MLP neurons of a small language model. Each row is named by its layer, matrix (down: output weights) and neuron, and shows model dimensions 112-303. Each number is 500 + 50 x the weight over its row's rms, rounded and kept within 0 to 999. Numbers have three digits each. A neuron's up and down rows have the sign that makes its largest values positive.
Before each neuron's rows, "fires before" lists the tokens most often just after its 100 highest values on Wikipedia text that the model never trained on.

fires before: " ", " the", " an"
L8.down268:500472518448539476525531458525436453479471513497495513524479458596505573500479400554482533442538427416474411540501499614550444544500432396517556504635545580581539374409429486543437535489424455512464573575513507490467560504509491447581453485531503511482480426574534525550451584561531524573477537545471506400497409584486512616491419521501394447408571549516591517540515456523458557569513429536500498538527509551490263468459430479532424430591509521485482562490506525516531493504441522480553466447490464555433547447572470487474505492485474512559451564462449613521552512461484574491

fires before: ")", ".", "1", " "
L8.down424:507476419527508499492489506530420503412548506471447456560558505466517493424508481537418378487463563530541455482541406393448477607490530454607548486526543544518474465462443531520493510549493487562445485476523418456424483441372505531458508572484487486479489539448528489570638449561476506482540505509418436542518434484546500500487438457436457504404403510483500551543464517464483451481603426610548559457582446507546391512545458583580509479514419518547533360562535522500534512463485613522527521464535587559548491533474621520456482571530513435501505545460578512396497457495490527474

fires before: "1", "2", "8", "7", "9"
L6.down113:517507459470455519504508460513528428443567511414548548502404503512587455588500465506501471518504503500569433485460456523440569529554476505505516541494463551486427541504466494526515465522492415550522531385569455502531531468478488534550516486564441465464442506378459476539476503373534533490362394537428490490437459549534437460521615505512512479571485551511502514513456510477547570521512517436545485505536473423462471552571525519482409492424564511576534593493445529452470498528457581472550114478529584530499558507507440504497534545517534481581504560467480501448485490466468555568

fires before: " in", " by", " to", ",", " on"
L6.down281:545455389468501594447471481545485526484479498382532437586501512468553550490507517489461434454439542601536515488509481522452533375537430439516466472407497551492517512538546510527487535513428512459442513545486535497523531469496543505572525531557502513607494471524532474602555476529570527600519472462478502540507449466523502479474448476504566503473401493392541430474430467526485437545552515413522528603513499522400515462641499454461487437517505422523525507461494486403516451443525491531506514465590582525498506442601616547525497543507554391448534464479556486470576558451462517440

fires before: "\n", "-"
L5.down876:459484494523585464536421537524580485499480490469430454470494482527500482466510514475462447522486454519501480467414493444506603507492411574424506535508446507462550634517437436399518509498532453495488558480461425524456453490530532422587504603505372602439466500500590496462389459439492513427517487531561469437525462536503519524513437552527492578450548490535505543493451489490508537493530511481529599606493474541497606544477523583501455461461562468450499534548555528533529558539549470545533391480386457438486509589561420553558536431474494478597566517463485438508524510427505560534

fires before: "\n"
L6.down564:551498450447529492489448570573452504516454504428480485436524439482567514491525518464424542489508430526490582493481479521466443606363504458449494512457483512473506621474473543462574558504497559498531559456499559543555489512485583445479524492471379475370443508529447453431441466404492454536559558484548463429559547568549509400533474517530507517462562550495434501467406461427567618501498467383548605523512488635515512522476512593434511511497537461459557495557596472523559496476520580427510517515525528508499540547549536496444513456491499463487472515461477501515485478439566531476

fires before: "0", "1", "2", "3"
L8.down878:479475444433515476500461512528631520534556514462525495497538472538463483511493370497446511448376518492470495426471559437506506470541489493448542501578522421564493493522521517531526544499574391461526511522537414469537457476485551515489557447448531548511459609586424466428560538363499440447458458419453487491403516526464556485437530580523552490434540430484490545429461587462514449514486482567512552504511503488514556484410499520457467568566558468458509560616507531476476444395489601533468455500478646447462526554579440499549324569495536424476443535526537552583519536427478490575

fires before: "1", "2", "3", "5", "8"
L8.down680:494433491541480391462463507528541427495490589479577549537573572420335526499416562483410472511562575588503550454489521395426429480511443497434570411536573474524571602389483477510449551415473476545598504552585477515533611488482522565480545459488479452609507457508515455526568502476586410421533455538496481524440461468432496446400514455500523447589528501596489490501596474407526497570505475502463494446476485497393511425466521562427498539438524553492546498563548528489499505475522493486417619572550504512469536634518573462419464501470512470483525460448548548583568450476448387519

fires before: " ", "1", "2", " to", "6"
L6.down797:519593471513520526394527589471451508573503545514557419545467575469404486445442507521470555471545497513504512458493488549524474489560490488479459510526504447595472545464457491391465433451511494544457506487367487488495516524511433531573478379530542566585528487503601518478472517472491508520461510481481459540532555546534518429421564452524483505493549481498446552504581452491520523524482467546553481502398507450522461462487454527483538459539468525467495514457563525416511423469406548503559477438518461422556476580435586557471370482420510517527421462601562439525518491592543531497

fires before: "\n", "|"
L2.down933:471520529500466543535517424549498450494445531481652486455483502434480438516358470424439531511428477382471505527539462540436504583491491465569462451509484524551540460507512464493444471535507573488608449471483479521576526563488564511440467544495534527553485529499537410497471489618479544529554486475587528639533538532462469551561483485502536491579471490479463429508588472526446491459523417411554479450404485486597516539524491470511543524495530466488403468523493491524548544483469516570476775510563492499541495502437548484422550479446453483559446478571586491446467434467510494559

fires before: "==", "===", "The", "On", "In", "\n"
L8.down956:532488522498464495463480463459472549465501443523579464516490490523522463487503507480485535521523476513521536525594475494502517579483491476545499494514472465465513528536494487501497553469467447529459511447512477488496524483561500496395484494455488556532517488524435466538494565571463509463478510524468508482515500478477470460548552472523480463517532482513502467511456511474470526508501507488423475509493445506546954468483462478478541510500472511507549550472480456515451484525514475482455243484537486595494510440508480459530516512560542513491446458523502486473483486469444486475

fires before: "\n", "In", "The", "A", "=="
L6.down300:421441550399514503527433508534438509487369560475539437536568532608569424492512453412421532511479455449599492528418505513502477546484507512520423473477489556551479445514444447565421559523423524571487568512485530525545546490500548535486529562580465480547386473553596500534495532482479435521475502497556439466502520523451543591507419463479525513463582544557506600496491526528527622373448478355488494446527562488487533527483503524482533544480590494463484498572556568552489462565497609428466596463538451501618540538519476504444515547530513417560519448482486565469479482482509526466

fires before: "0", "1", "2", " |", "4"
L5.down958:485466492553550552498454385527546537479545564439538460490442471480520589517443429569494490374524446473456501419549538463403477548489498441549545361501526486482458498467483466531514453521501586449584536535495428492475557475506545517499552590471453503409477492495499524499538505470459498468481424496522460549463470422465495597525467527492445514509533415496480576451471481551458447465439499551522536455463492457532496514395531547478455562496494485517526461482493499503424432534435423513524644537455524519447549512572503497433434598570499436399480490555499414524475557465483507381

fires before: "-", "\n", "|"
L5.down499:530520414467525554482470553513514473449463453493446434535564406466529419455587481371447559597481436491558511530476570443486514523423560512507452521537604481457520465575415518422616543512475535617542559449449585445507574567389502516369534473441504607504408477468520505438521484575463469456554387466524389491499518579509535511486500447493431495506518499531472482467496456457481529516507577443446495493552458524539528529515499370589512562532433522435493536588564524602440459481467554553404577537452587423568446471484467528566405517454521425502552445563532394544545538438519504455

fires before: "\n", "aid"
L8.down556:518524445549489548432611414489523399451494436543614525502481474507559533501530566483425430441461480405498418508544384462388517434466488463527480493487546506516532484460478447489474473568401418539446543499457489512517477532501557432506431518491498609539436531495480562455549454437301445545504501456528481421510466515418526554524526494560510493470528465490504548463452414491580514467450536484596546466494457451436548562489508485460512559472520478534455522537564460558547469455481596418482436488452472534539407601484501433514489489439505495446586564479595534519455415549474495481

fires before: "8", "7", "9", "1"
L6.down811:418495478511496410489488488482513565433437546514605547546525564518495453516500533455452508480508549476527487530497446549498520542473558429577543585550547484544524509502477407412491523559542535388508530483401502467442503379524522562429468458536441478432496539495469517492577545553471472522426471514460506553437510604584459470558510565486532469463495555528474566479471469430524450556488597517472613409450462518404568534554592457543430431474521384553517508477481540419599499569410562535519468472528484521554529517430486514391537543498540445587548493511434600435552463526483467576

fires before: "2", "1", " ", "9"
L6.down449:517522516533399553530416518490398561540503527507542520585553506524395589478494551509521494601487488559499567462487544426443531536480485470464528521540494476513565440577561499468509510467544478518428515479521510439477483463517477432410575419553570587448497467488470468544461419469483493436411526502468512571575552532545498449544501538516417485417497414519538535527600551512532529571473536466550430532550583528485490495462494574487508354486436496405500530466489344471597536505553529527431494462430537441513467502479396516484448483474464597437462540571538521480483579517493510538

fires before: ")", " /"
L8.down610:506478506541469552588465493488541561504518567440476486504556524503599398531449450534495444467413398557517450495585473458459483525476566529500563528480551464507434465553530424644446570579498457536556495547482463536471556452507476445372531538439595449447436536424474530571557501440484408479490484544490426462553506527485588483483479559446510558560508479595448575520379528487495484457470516458501492531480444482492441421513570520583493501550505474512429441476551633536552450487512525521448348495553533493591601521473618547416483528498475489474514451516483578553512519437449482395

fires before: "1", "0", "\n", "2", " |", "3"
L6.down200:533516422511517488419515509461521453470503512451444557473407478550528449602443571506385516453594458514520513552479559467489471517591489514581476478452472578587418537495422566564524457593499533521589438477525540510506538516420571549510484515601402483426458511474496509465583524447540489590459525500493543480630487505573516473386475501542491509558440507488477522449500454429516438556454558464492548541544557530502569477557451550545443512510562559513543533536452429500489475494469485407435476436536524584498413465546481483571519543458532544506492492446555439508510549522473472427

fires before: "-", "\n"
L2.down345:482500450389478478590423571535412480516489609563518506462530448416461536538486291460512503532544467494533494496555543437496480466447522520571503439488406546538489543533553565439555517591501551437482602471516567442462555527464576544441431431460476392416429425444537526554460516476440542515496499491459470501516451616429516554501514590472568476478513513497522493491520411433570570492477537513478488485446511497608451533501550569561418507483574520491524455542446599480435435499457515448482736476513386491478471532408499488490481561540495571512601461508412491531547504560525561456

fires before: "\n", "-", "8", "1", ","
L6.down536:547485551555521418461547544600525474493523501492565468372478480444536515520476453530460462498581524468512502548464531509427479544452564512561523494496465583490579542507538510524626416482488548567483456493567447527441439407560538589461518491464571520479477462431513478506515538484525535507506519530528465421510516476535525493453548624513480513487445519477445518445464460489411386526423526545610536595407542430511498541567567522540469436468442481521449429598469498566539543433466524444437400498433501544481442609553498452519554469673493473497486566498532447451516551464411479474

fires before: "\n", "The", "M"
L2.down305:501487526468401550445418502479518472462573476499526386500529458587566566479426419563473537503481536528460496538550492404555491497597593570539484543460536515492573512537458582530542438412501413486543554425553460486515524450460560587556452543446473444471542519572454446454449505486559516457533481536428435522512596454497500534462493446511507540500492492556500496448556585438437405428500445549478529528508565558574488504531485451534512549535467560554563463491461464475414498455470513525515666497425424543422490507518561497496531486431565498465471464565464569491518517537552498623

fires before: "\n", " for", " a"
L8.down466:437486513472515513538521542566442573427535564529457532452572525419540475500482556521400430518488534475509515542402492452536556529497464477451457503556525502515517445506468436510476529447459562544472569462522606582440545429492476396489451549524571451543499496466487426578496519503458478434537476517489506495421569598473545526542490460472501558572515449468500438479503536553506495492516469500444563480475544617555408412558555518453534452507529534561513569614506488438580556582502549560417358476548497518533515446514499471419430587526545415455544497476558590529514510507502509442

fires before: "-", "\n", " "
L2.down402:515528427538528463530433530548481452506520509501481483527482487565459548494518526465435504593522473413563582500462463497559473528340452470487510487453535500479558507559560493453472538537540542480566530482458500423545558443404520568140515497562419588466507465472493559479528579543452525455607500391461497462499452543517425501534481468529510517548497477425435397469522501539479497571526467484509507589421489499565462521390543549457492464502438520495529548410526481486514508544542496533435621466505484554463528427495533437516482528490458479555540439503532506534572553466550513436

fires before: "\n", " She"
L8.down535:443497508528554458449496492539537459406419496454512497500490432504503497492437519436473480496498450513531483441562482509481508504413513483389540562571503527501442500508522506568502534581495499522441515558458550517493551536499552462522540404548494520392500500544605463429439514416557478504517526481513525476512499617490513447528507483562515484488514535433456470494424530425526437530475463373588532517503556516531589463540552538383540477490521534514418537547559503518729480432492494502563382518504567498516489469466504453448502573495535469520528479408453506515468488557524444523

fires before: " "
L6.down343:470528468553452519445447565573481474579571585480504497579476490469524487428444455532513484577541667370572492526423520459441432416462497490466504427484564527565471378463470578436443501439475487501448423444531529495448544511376549505546515505459402561417550574503574605544497536506455506579520431528584511474454416520506570481517532464480504477471546510481569467431502414576527594547418441535475563407509511578418402525498511460449447506511498463546436584424523545484556471420555540472504603574495500608487513536543420485630442488500504494522510469482542588457502434503549518410

fires before: "-", " the", "\n", " by", " as", "|"
L5.down897:541498479488452539495436602472501555494469489540488468498511499495451393559509429466454525570549427512559566519473573569569432495422569508525429505543513520560497517522479524404507511495466498424536545506486496484538416474537506495417480455598565516511496502461445512537537481512497547503550456506582551544502462531516504469520550566525577578425515519434489452463527457464545534490498453526506419551409481512496416483518435512501540477569517525486535463474593552525549525485583393565491759543436524555396385469471563445522555483457489407511564550473423461510542561452433552534

fires before: " ", " MF", " FW", " DF", " |"
L6.down839:411535526521456560565524523530480512585592494528622486502488488503515463522519551612471467562519458510465517572488423574407420448456548525549524496462538567388425556474522491430527541582440501427477512423585409536495421543579462432506498485477429540486506549571431528550469605450536497533547562569428491456485417547529515517412451502523533553453518550444645457540537503483578546569493545580538509595530461508388464542449526493565470394471507535467506509503508518469473498485503387557463373492458467624496527481526465487470485473491496508536407556540502526501502430466573476403

fires before: " |", "3", "2", "1", "4", "5"
L8.down967:501438498487400466542577556512564452501524562434495496483516532542472513479551363456493481547542582481433539436520398521572461466462473476425487441450483465451512422471508445511497618454504602563590460457418519458530498580558519622542429456495519438490503495519510540499507524573485491458549460560483477461448471456521481471459476514543536479470516519607519513514517548519376526572459548575496411524518504498581458415423573537513513542505525521538500515477501517601529489522479531560476614362536490475621508609542498571444523479500517498544538479547476427519526580451466442487

fires before: ".", ",", "9", "\n", "7"
L8.down776:446570554516563454434463524457579493360514488437536436557472499574559490524456482494440536517488501486498425549527562454490575587505530460484498516513441525498397570469467454528502471456462534514519545517423495480517494458488546595507429495514581515521535519418571432592521526489488563372454476418498454473555470399520472512488573522493427499515460498429501572565490499550526487405506492494461498466574532490474504490485478517544437487624581546478525455560535572435450451539395585400514386552550534543512578594475448417502416478524501425535465466489507501406558500478472463571

fires before: "\n"
L5.down477:540549456503520530429496467538459545460506498532600537469624416480622556456535564432445422468463497512468472530510555477562545454459390444464507550464547484474349522554513437540463565570453484409456522542525488480502560427446548465420517595549563526466472442481452432389474434504509481581520523533592470483501534555508505539482467562538464566479588468453424502472484458512498468597484456493526576547454445498494518427423463429490501503559452494542477553569428381517491465489528554477438583591499466461462444418516541504486491504519447472483514467519536429530478459468518519450

fires before: "s"
L8.down252:506518439523476531511483531492529541500509568597561405525565546529422545473540466465568583454476538531472540542544519428429452462508493447494504442531467453571561404525459537503428506499554492454535485444555518551525462416539477503488529507495528486568550561622540498493513495584525536489451566508569504557488454419515426484474485537510589473423526504479435529541632580564484521481545480582481473493452516516541381507457514547505456491539552482559472553440529590525495540536463471514472582401501558557492519489600524457488495448531566481556486412496565512474507505428437454509

fires before: "0", "6", "9", "3", "5"
L8.down396:575469443596550412520488496592533498496407499477511539498432536497429491493534432530471443541445556535469533485534558404478552518492510500440586425422501489452563531500543457583552551476543430423494556652472430421520492511534492487386552454454433527490569340504533600462461438487555484482534532563613462444505414496507506524485448534416477470530525490487406427450469540520477504578510469550478592504489535523447572446557530549525508442521418504466512482578566507521489540498472523473514514599535411513479485506470495456551512481400513480516562499430480508501481520447459542548

fires before: "2", "1"
L8.down962:511459429585501489618468573579513504496478543480548571482435498533492457569467486442503483515449459384489422548536584505503494476544555452573509497447566463527481550445504523535505459466518443513538482528489508533522460600501540505528468472508463454453488500513409431528538571453366541538513536478519385515473566557541490560459495505451533521414533532493420479418423356596504540483533577490427515450497506530458681590435555410430553440459446497530549550561422507486529528481510498477468530530543512452489419536446455509481465494611568449472485534562468518448531480439478474517

fires before: "\n", "-"
L6.down974:500546435513505532424396587517557482525441368439545517531513548502560452488495518386483566493522411506485439460500538467543504455466468517477515518512532462508509505541508453536534483527499485440524661493469489474454616477523529548357512477436460534565474353488518502492382515519482489514657439420501527476542485527499477516496456441590491524525449450428533481519531513527487490404489561447536524535454436511576636487512507511523573518576533516532486496482509406460472444513475529512463448514549497478484545449478416548437500531388487436606486447495492553639430559448543546463

fires before: "1", "8", "7", "6", "0"
L6.down805:472489420490452489502448466486611471540481519468471491539540410608535539497570450569480535558502470460469483475497587510461551481560512479540498519427442575570542552536453564475416600512449585505537498413630471560574463445549653541518493486506514471479515418538507494492469463489508439505549493507401491449437547518455555520577541551514509499525515470537475486550505452518533568478508571470510537550573545501455497466573566554528500512482545458500554477561514554450504432535505566379448428404445549560550469518538475566426444462553541451467505459490486576488592497602499575469

fires before: " the", "1", " as", "2", " a", " in"
L6.down202:449529402497510501495531563476569477429419523493582539407524504497482509569532509510507442478501514524451523590424479467574577511567515495620404366536529568426493478514428494508430515519537338544560518455469483537503501568513462470494385515501526501539497495506487541552557498434445517529468429448400561548434570496478437551396451509447544421436596462442551473461520464596550473490446515487448463463590585554516547584561525501535559422480449511533570512512517486485487543512579510497501461583429588463468445439447484437465534499532428520490493554585462481473574480394513565576

fires before: "1", "2", "9"
L5.down521:536579496433480546448482556531518466428526439430481457492428517486527521546523546530510396563495532562518432559552484447426539554487524553463518541494501500520436471602578474563571511603442473473486538513497543441490524521486547495451493477586557507483404469438458491517369545569470484458482564471475549358591517556505507482433549529532547438493528492584516528467490451541499473550465541515452522488481486464495437453420452427501483531483477586536504350455439477466514537448534537529484598567474514419477446502632483571512447517437446501504527537510513429456515554624544379502

fires before: "1", "2", "0"
L8.down348:433481438504494510423609531568564510548527506530474468489500521404470566525467520528540394479550538552552511438585476566537491482520521486475474521473426463587525455441594451524543581438429574495459516424484485454408434444546452497434473540557516570504593502504474550478509544497393453573543455593468503429459401526510542613422538471577564395424475512444449498486525458398394500520552538530600517562443378465525533531413436527503474508510505456491459500522430405490589475348513537494453366512497411498491503519571495491529517529552514484559391493517472518453527503502577583468

fires before: "0", "9", "8", " century"
L8.down375:458536499554425516541471516466526544493457490508493473480460502537515496454551491489475490543430499438455569558516524502538545605478429484513434466499500520511497482523488403589494465475571531462466517485503452537529465401524480481439447470437470501562486531471503532522531492504554448409471507513513524583528465437604483521516431488513491487565527498502459576505476553569508481501425480537522505451530455491611236486447468472469515453564519448466424514543525408521539493547524508454491732476538474559417411509464473499475473499494495511532600523507489512453521472453525503515

fires before: "\n", " The", "5", "7", " In", " It"
L8.down291:530476462385504486490506532530480522451509504433466542510432496567558514514503470451486503506396461449467522401510522531628468559425538466406474528485538425477474511465493519439517505626511446576507591513564515533542482502538547464508469528520489521430450450451489520449493565466622481448477555427608511540490530565506485415541442525466518502477557537550523545478422462448486597523503514437611481450541529458449470528400471541483522589512545441555550564442504465528609515525453523552475616413547477458545458518527543420448491430484524451501501481418493485515508480465453526505

fires before: "s", "t", " ", "re", "m"
L6.down768:463570526579589475568514509474545518365550457588493522522492492427518520498495499579399513554560544505561557411522530485524425541477527394429483495516507485585554469514450386498471516442417509498465459441479612475579567410526486543462530459511488474495430554486512463593474537552551499505489530432510488526481491431550519482533478503473534437377537552462408567510547555530485432568518459575503558438396499459517497474470438574455527405514534558483435525441523507504596495606449352538480529507502507540480451485482534552467443518560433546513545487551552534498520477543479424506

fires before: "5", "6", "9", "7", "0", "1"
L6.down88:482509504439470429523581454496544515530572455497543452439519447516590513613491417504493453487497554371529509427475535588573531512554456510527539487547527477480513551524537481502434509517436500537474478598516391597535500492487567573423599477471511458447545492497478481482471532508404491578605569477476598506455491486534521528524371515582538507452492416537575507428433544512515462495508492523573568467463502518471513579478480511471578518545460463492435466517483511555421501581517529480522482485493434598529484368575564575530524472469450490402474444555477397442461458469485490490

fires before: "1", "0", "2"
L8.down757:555435414552404472622461563439536471523505545482441523461506502488509575534514445492460510492582486508550482432527463410493505408463535507496482510480449540456594562488533477456544592485566537467479453555547504579397486474484473463382457464476447513448591536402527541484491439483465467510620522491429497409514519577411457540364571562484605533534522522469501546381504476572526580480508478461504428470489483481418585546518476525497487537474456509540540529546566420560595494351584429479357470524482484471580501523451489458539494512493510557522550566473470459491536568460467521495

fires before: "==", "===", "The", "In"
L2.down121:460405482491486510513510417551473480586509513498506627419484466537544487459547498512485486490515501477509455460546448572466495558475491495523540520524456525528507496393634420497509527591575583548476478354422466457392578516536591465453507539535580506530458503508448461432464546452486528472514545494519476425564456479495480548485564532409540542558499422589509461555455427532628487548447528497474465433532431487446717498447525501558541560460518423445626554536539549475456479498470530472514460483549490518457487481502448596486564525505533473431485475467529450475461402506514489520

fires before: "\n"
L5.down611:546498486482455521594478514500482476549473506474441428422588531564586416505499547487544438502460454455455507481513552504577511521456451486547500482523525456453479622446397538496480460512479491483369576503510502527457456441583493564524582431484532492504431510457586557471511510556616470510524524592650590488515547509548486538506534486606470536455530494448457562475435455560483444500446545451522485491468453551509404446433533541489461487579463470564445531441499489564418554479446488551466563540468445562534464519650474432476431483498472447508432498557511568533439507444542460485

fires before: "\n", " The", " It"
L8.down346:479489454522490450454583415532496534471411504507438554465506511486551545449534592501465513510450457518512583506496452590436543573358457486482463500557418576546517461522514433466565543628480495462509484511467562456514514518554525509508476433517350489350512500439521509518485513366504531502437570508494499567495475525474490447457453535480532549439529482477423537525484479465553531565515480489559557519513501588547364577544527479438510484494507481460446443476518530488622540502515638422510390459493550506441554507519486510494500404460464541513538511510403550425434539527485481543

fires before: "\n", "y"
L2.down316:369525462519494488541447493544446581456471474511484418577542413496541500510514521438446415508512464481485453490529508469491458471623556499530565450514488495578535529447513562517518481416519469413514464537485550521545514535484390451518476425484393483548431561573570564506468489545472498488486471488412542445628575596390504502532525510507444510454542544579500547529512459486496454452517443574531467568426473510513511531438490539500434573495490424403566499480425461485496502516492507526483709581495469565517503470463489538569523542570390411489500474554523538480662518527503468549

fires before: "s", "one"
L5.down259:550638469553430467457548434484470627461511462499470516542539528474392496538590515555544544542504431483470582492488499461463420418440511449462545573457449401582551421545467458446503541553482399527553484538469484490498527392500483421492456466367489552522493585563576445587474599469537493567507493570573530487531444464555501440553492483511501628499504446495406496597509478528528430495527511435430567513466547516516578491494622577503482584541502536592470547525489545468570595503451500520552500502500528502543488486490343488465502463575538475556546538391556564450510586529497482535

fires before: " by", " to", " with", " as", " in"
L8.down92:508410444518477531452459507516499548502424597474580537589553484489500462414542600533444526493507575584513396546483507429569554482522482559434486577529496493446533496476475486483510516335548518520494476560451539421530609490535450479400500542441561533520552457468468446554507455557484498547523479492487440445571511496498584542565550518559441494499431463500547405523469503555425548568409554492570538480434540501511467538476551513460498523561537416507592560557468532488508527499481561573488541471573440545396452541473537534470536551541485459508523496569568459507512441432540524512

fires before: ".", " in", ",", " and", " with", " for"
L8.down146:570502553516480548489429373560429449494520525500565507513580539451478518533487550565433418517468476582506464489493557533497548548479438479541504528539509589510536493461540463502519496481544502486458485520438509460529660524518448497546484575541509530534542442521467483534483514500488480505435511466524487482457557533535479583556495513458437398543453475463461439464511515441481523532419562542484536537433614526431495551424614482455508473539517453446535501537477502458531569458458534444459293574526442531434593477563571427474491494576479483548483473628593602494512428450529521436

fires before: "\n", "0", "1"
L8.down620:499524531513502499549548460550522450468505521546439565528471502481396535469508461493461467523431413414554470560554538500493576502481443482561479564536534486527523485446517489506466565494464487539497468578480498541486483479523471566472499466599539514486537488487532483484460554538492534538508558457524534470549485397369423522515479474485514502495523488552495543543486447477531485534494551568496522471537497413466664516563445418547553485504494553503458433564481509539404454509489403580531363470539456485400416478501510544533509462508444390514517579505521524466445545489482601546

fires before: "2", "3", "4", "0", "1"
L6.down30:581406453513535478531541503511487508608492511548458392538510397455483537480509465553457542477536558491499435481461546576560538463520446546493566488536390496493476405482523598453418534472439626467454451588545621440499466483464444386433626529474498454464509468595476589530544485480437466581524578513468460434477403497502458498434471631535539512473575535505360534504521546497485481542460593555459502548450455372607522441491487562511444530546514437456531516440496538518537582456521478514485418570565506446560482474486561495453519449510502529447441552504563464469538527445476526511

fires before: "1", "2", "3", "6", "4", "5"
L8.down240:479503470416477479477463518508510467642454562498487529468551464498417499563444506520588479482490503443600553445536490587586483582483410480421490488547479449522474423452402571506519539444506402507515517531556440449544443569428493502447532480499547501579560529430491528531577444391552559488472477423493457413519497530515549497465520476446469481424487497569497537396500500506541483490501497580580471470456507546480550483524521456522507546610470482474491535479577425441567583558476515445452329504638570457493482450503448513402516473391430519518506603556531474527539484487480456470

fires before: "0", "9", "8", "6", "5", "7"
L2.down964:425515480490446518479485442456497429505462543472456432383425470442510512473523495487462438512529548452518426518489410586478430499445453495578454528511569558513507484487413478520490539603505468478437547485501518439447500466493497496534503624579553493435497602533416466524573507430446451461417439448443510430582464580441507510448520498528491496476510486532457520490570356481501516548408506488541488555512589522507533518554564500490494536420528555489436478573453483567542576546458544569513250507544532628470542451486454548479491534513499472494433531559550489490464428570529431545

fires before: "2", "1", "0"
L2.down721:552478392546445476508572502558527555507493523463436525479458457510588525518475464532419382446455566513525454449523458484487494546540496470571455539498573535426520485479459510512486502518498426499492377528598537455475400470463387506430537532587477520449569546518507521451486578437460567541543530453483487503571500490521568519466488481517529424514530551450425476436411442463578575453496654463585467502431543548550534587544571524530522443458457464568545471608590613445566592413552499525486537513362489548491564524473558497534524470529500435544504587516515424542499565494458544569

fires before: "9", "8", "0", "2"
L8.down575:506675464433518513515510424425427449451454489504597495544408514432604480483605453441476505449510484473422436434518561514498550582477447499497525561517483427510496516409546502461509498493478561537541459576538500565528525435514469484493504494478403402477493522533457488459532464551480509561513492482428468488467439489502577468522454511501512505470485495542532568555473480555426430626465489556502476461503483518472405536470479471608496476605464587530483392376430531522472537495523486498493619559510458501518489573570460515494435520486578528460514443504485516533567489469526525450

fires before: "0", "9", "8"
L6.down304:500496462572472569483475475515527525482491540512560468521480632526536490423472523494465477521470491474444490518513473542473497564527462542541436470487519507354562419480532487532413522498416576490488549470433506435591478465518488457535537512578456508491560493439543434530473470446502541553438556470629530448496502490497460378501521488514465479421507494437488529553433402577541510515480539503524579495492410479417544503558499440490519451590454582594470531565545521491452454526469509470555454530501439585498468496482555521520410547511469531459557442489506512515558526528484560566

fires before: "|"
L8.down846:564465523496365524498542481508426547460524472470473394468487548535506574457507545481456496480431426532524623528419523437500451466513539525470448415463622516548540439508483447538565479521495521521549512462513547475478438536435486491396475498555507571549537474452449515468506549483446518561548534523442555459493409500547525545449530480571463466467466483459514467474558558581556539461520527569470422483607465478425572488497518468472472464594463495451477524540547445538438495460492535506526607520431462528532485548471436435540554455435518388449585645396504507501389578525524422503